config = dict(
    n_layer=10,
    d_model=256,
    n_head=4,
    n_kv_head=1,
    head_dim=64,
    d_mlp=704,
    vocab_size=8192,
    activation='swiglu',
    norm='rmsnorm',
    norm_place='pre',
    norm_eps=1e-05,
    positions='rope',
    rope_base=10000.0,
    rope_fraction=1.0,
    qk_norm=True,
    attn_scale=0.125,
    bias='none',
    tie_embeddings=False,
    parallel_block=False,
    init='trunc',
    init_std_qkv=0.0263,
    init_std_o=0.0,
    init_std_up=0.0263,
    init_std_down=0.0,
    optimizer='adamw',
    lr=0.0012,
    lr_mult_o=0.877,
    lr_mult_up=1.06,
    beta1=0.9,
    beta2=0.99,
    lr_head=0.00273,
    warmup_steps=283,
    schedule='wsd',
    decay_fraction=0.7,
    decay_shape='pow',
    final_lr_fraction=0.1,
    batch_tokens=[8192, 16384, 32768],
    seq_len=512,
    doc_mask=True,
    train_tokens=213300000,
    steps=12694,
    dataset='wikipedia_en',
)
MLP neurons of a small language model. Each row is named by its layer, matrix (down: output weights) and neuron, and shows model dimensions 16-111. Each number is 128 + 32 x the weight over its row's rms, rounded and kept within 0 to 255. Numbers have three digits each. A neuron's up and down rows have the sign that makes its largest values positive.
A block is one neuron, or neurons of one layer that tend to fire together. Before each block is what it responds to, as a language model described it from the Wikipedia text at the highest values.

Description: Final or middle subword pieces that complete a word split into fragments, such as concurr|ent, charge|d, suit|able, deceas|ed, and unof|ficial.
L7.down442:112113200133101170151104190087184194115158095093069131098096124132100042155068134158147105127147154116111073187115072094142099153128117183102171152095184156111127146120071158117152146102188125096104140184040060124151070106132142172115091162125088179154120203131183113104117151145139110087

Description: First digit after a thousands-separator comma in large numbers such as 8,000, 13,555, or $100,000; also clause-ending commas after introductory phrases like "Since then,".
L5.down62:157157114150163150093077176119175114103152155115121074179143073142129119183089147108098123100125095086149154166143125065133113108135121102172141151136067113093117129152107112100092138136111170103180091135138129076096128137119128168114091163133089163158141115136095118146182176119106180137
L5.down259:142069141095160100144123104128182164122168126132134169142109086199113082124140091114059144183136146079157177126146124106060104095160139120155129129103106171156126115156205114105143131132141146155087138121172129112117171166171166096197167128137130110090093135104112138182145128117150172150
L5.down279:134105245131110120118123152068085144135079132164082158132123096118134110111115142128115161094112140121106155109173131098115127164096072112129100127132146129147125178160000124145175116111111133083144142183173127157159144145086175111132120150123153078113126076139125135136096133107139103144
L5.down417:132171097155203112134148048157148091113157157152067131164172104089170082167096128081066131130117154102131122167158111165145150144173166178183110088108121138091147097154255145187185098100099128088092136163130000103100102159178110136145121186095144123130105203153124101143156131104142146105

Description: Single digits, mostly 0, in cells of pipe-delimited statistics tables such as football Apps/Goals rows; also column headers (W, Apps) and infobox field names.
L5.down204:059158138154101084180188145086166111119127085102123165101163146131131115158128142134121111133128185151102137104120171083113164163077114104127205121097134116132113145125187101119100133083114153111126132170074173158103129130163060167134153087104092125122139143150113134128102128132120107121
L5.down272:086188099163116152143124188122131112158094126147126121127105179135142155170119152137159115119152148117140127132079077068128084149152151151059139139133129087051157124130102087156094147154076201158052125115133155143124088140159101115082126126101212124175164120095118139060172084173107132151
L5.down589:095114118100102107135098017110124117104148102038102112077131174124109128116126100128125157159074099180120140114166121109111105105102090162101118081134149136141143123148215092150059126092114219177098184201123130069129144081132083181083107107185095113137118156139104125120168127133112080130
L5.down671:152129125134134189122168135133153148138099113140140114149124099078120139155095103100116150149113109174172149082177119131100141076169153134125113138096131100144158059113000164165116095140170129069152107099132147177076123101141103106124142099118143152151049146120126107129189085126140178093

Description: Final subword piece that completes a word split across several tokens, in any Wikipedia topic, such as -ance in defiance, -ive in repulsive, -d in received.
L6.down31:117122047143145126126084080188121128130118120081075143149096147113107112135117155143132156181153092057135176149157085135161131113108127128129116096155141147221124137105018128126163117148105133173111074063131110124171123153153168133148190101116088146084194149152122150108120115143112075182
L6.down122:112127045148082088186135142103087189166124089137152122067150107097132164112143147083089138133139075139137105149178138119109132190119188156140174156157108153088166116112009096097152095100148141108139097080098149078094103145116141152097112164151176133093149114094129088176124114122091135133
L6.down124:147141166105127076163113109171092113131176049118146168108179113129195184115129168099116141174144114146130127118144148088104137145088127087144143097126109195102142091130081140146147104095116176216182121145098159124111056138146152129137142206149137138115126192124126112133080114111126167163
L6.down188:119100195161162094089145165123141093057172119177133134116078130109166097101189118073133090136162145083130109096139130147183148122120132165106125118146149099149131170157185087119146174089164140116074157145161186142188170114100110111139192165134129146177131088120091177083166158177151144130
L6.down196:131154112085086180161082117141126121146142136048095117144104108084110128192094149195110076136141167177143134112122104133074123144055125105118122132123139166116139102141151130156140119140174080127155113101153106130052119167118158136016121137108112108090161116113166115206146185164126158098
L6.down296:130091132148092163164141112092137165068136160135126104158138141124141167120135111101109070102117104190121145131120116166114129140178141115115104084118145150087155163148171116157137178141181129123140185163109153102167151120091140104122158153106141096139180050066185094154144073162126060115
L6.down392:138103110112128144085136100133140150161090178097145135135143182126162088133152158163091130157130125087078182103120163199067189094115168120117122143081154147110109101094060189077110219145108124127111116104158200155102143159094130131077107164145128074143135139104178102135120125140135162108
L6.down465:145169148100088098113129122071143169148084164137078126161094140137155122147157108104139117158162117113096171112170116090139120117134157131155128131136116111121109126132000087107140112136130146140103124108123194145064116160118134070150141165169131184083174154169127130115106124073087084156
L6.down483:176152103136172119150134119158130143149172128092121131129152147105154116127179133149185098133096175150104137134128135139143114123127160197128129098159164193137110125159229145116111176135145129136154082169136111158121140079145094187119136116121138131155168115139154150088153188118146084133
L6.down508:155134095124075128124132161134145206155134099112140113119124121140175102100117149082126126177063057125117098138179158171158124121103104074117139092119129102117138122120000115115128136143165121107045123081169126045133119097156096064135131172098072172126118156144137053108099081143094120115
L6.down525:112106100091168090157066087077117169125142138178140157168109127141165106158101123110162116142137136150126102160179089141091103165137073177102129156153128096113159184118000209111086070098163168130105145134144150118177107126101127114092115158127131096140204189135176089138161118200186138146
L6.down581:138049125126155077183149096188068107183094128155125130090115118155091127130134181079113134189138144114168136117129099125149157104167093142131156138100135124133128149159173177111151071051119101160115110092103088143120129108192086146124203126027144084176108120118090146141180122118161108122
L6.down629:099108126132108171096153190122125171115097091124085142142176138098126097051131106107121130107111122112142135160097139164118103204122137011165098057090115159174152109138062161075103154177169095118137145141177161087141127135135171125070147212127146104105151121054158153115134163133105124156
L6.down637:144127159050100134160155091129095088109093132067138136133152158142114099094104112122155102120103137121161148125155136187127157145102109095160141101093115196107179106139255140132089155164133054128153143167181044179125151161124133175127092148204130180113157088197139178146151136163156121137
L6.down682:057127134152136151218119169123139124132152073161137163152113113066137117145097074110076061144076070168134137127140136157136107121169136159131138117084096170141179145124000126167173116134138170141142135171125174174166059167087135105117141173130159179157076130118134147081115153156148149129
L6.down695:102138102109147145110140052154147124138177173123115112125120127107139131140119108182141127122246131082141159095112150127149152110139118150118115132172105128120139084083016106148133147109109082122148084101146176153086174197126194071146144123141091138128133093127105120167135131034131109080

Description: Short first piece of a word split into tokens, strongest for Arabic "al" in names (al-Zenki), also s-creen, mo-tel, and digits.
L6.down23:151095071070151145116103150163140134134126176125117159168099132147172113186123155107140170115195121164099136117089060106128096135157130100189133183128108111058097082194097189176210074161109129102087181093132115136137145113131115097159139121115166129115126165145125170162135143088149128122
L6.down36:099157136071115125196142076076116155147189154117151168177161153106135163116124149099133045046144151121165116151144183123140117148094095157152104128105172101136076076143128134114134141149117121135127138092136060114150121093117086133097128111102180168117085142158156134214105147119208141145
L6.down51:133134169104167071167201107082136127144129184129085146131085136129121156109182167118202123154136128158142179106096129178163106154074121108123166084187176168142104102154146138164128128131147115115123104097130193124107088109131097124090081150173114094145184057135133121138131107092111215140
L6.down75:188131202155114157129165102166132138118182069155092113165072106180120158140140114121160128127148154163126109125110094167133098194151164144128108089120116176087143129112004140107163194142150127123086132088154091113113084145104120168148163130160152164187150117130112076173111146139138110119
L6.down97:152108160098183130146119103096132172151115113104138177103156152146105151097075152140114167129174131103148080049122151136124139143156152109110110147103132168106157142131067084170106149180138138089161128176151073146131112148073085111129072130153139095111075100127136118110161194150176103117
L6.down104:137153154079110125053044103161103157132217139108156137030136164116076106130167133138158148146151148148166118099091154152112129129042165187050143154121119152090104094128118091152154100148147114115085072126167114060158133082170069125110130126081153147141124142189135148128123136154154147112
L6.down121:138124161110160132071103106113172137130126183157169117120161166192149171178153083106103145102195116155167079140089135136116157102121125098105093137157114173097122149097000143220126117097183188128133195117100098118127080108147127093148157168115076127188166105107150153156112112151154143100
L6.down183:145193103151115178109176082071105113127145127180153126116116148115137150202107119102093137137049169117149121200178149178078159134139186152122056160145134155134133135174183109130136100128121122151116120133210119171148127223154127133124147131114106127123036108219088119128136176124147136136
L6.down206:147125125173087078110135136143098149114145107126169146162138168141075157136121121114095183133149145133121077102112112148139102159162125149079179117125137126082128164089038156083103119080181099161106145118178165113141112152163094144102152102178147141158118092084163085109103141115199102097
L6.down318:132116106115068102173162155165129141116168116105145175068141162160157137129139141145098146135179171091139140134153129116116109142135126149126159137176182105158052091161186072162105159094170110141127155079158150105130120169105138114129107130148070141162123109163102109176168143112123122164
L6.down492:154131133100119122149151118105148128170134165155046108141138094116075149063190087195112181098143123201130103146131123169136164132179131131098121097145116107110119106123110130152105105101104139121070126041105094104092098069154139086139096127149133134060112154136091116131093133104144167151
L6.down504:113093178060127100174096102097104126111124119191184177131153193127088083134179165136130188064099115153126124150141150154100182095113144043140115149103154146220109148118099111151124081145172173154117171171072197135130089144182098118130153118181121134092140207168116132116152178145166086146
L6.down513:169118136140148098137162138142180098103116188077131137077105116158108150135118094178098184105115158125093133143138102124129119074109120176153117157166176133093088146052152140172137159072141087146126151097144049117100087100101149075166091125173139116114088125096155138168131117113181118125
L6.down591:148102136172096127139126097158119083142108130097151132162135141101118189106127171133130114135209116149049161149150160125214101139082199106147107144068110166116128138153036186171138105104065160120133145128127099145095123158142115174058182139126090180122141159162086143223152151115130128120
L6.down625:088140147146143121119126094116085038198152126070125126111086146115146175122165165130188194110127123160103159166096149133130095135171130056175110102125108128117092111085182155125094051092141114131185143176137120150144123139183145109127099147087100144105106150095168166182121170143142120104
L6.down688:107135135133132075141148127055155149149151112069161151107162125120096112150115171180117208114155121171128156133084106144096143088119115091161098148096092128166131127167000144091195153101074124126112080167177156147107149116114179073186109147093151146141146092117119082162112078084124123111

Description: Short word-piece fragments that begin or continue an oddly split word, often right after a hyphen or un-, e.g. un-al-tered, Lyman-al-pha, day-to-day, d-wellings; also blank spaces after ISBN or in empty table cells.
L7.down178:125113138103153123086090108106083154117151169092126075193139153148168132162066185107122174156124129113126099125159160144123149177109119131119137119162101098079126124137236099016102134079128128166116137120181133140104158177096098116123079095077143142120099089164141151112088115095145118127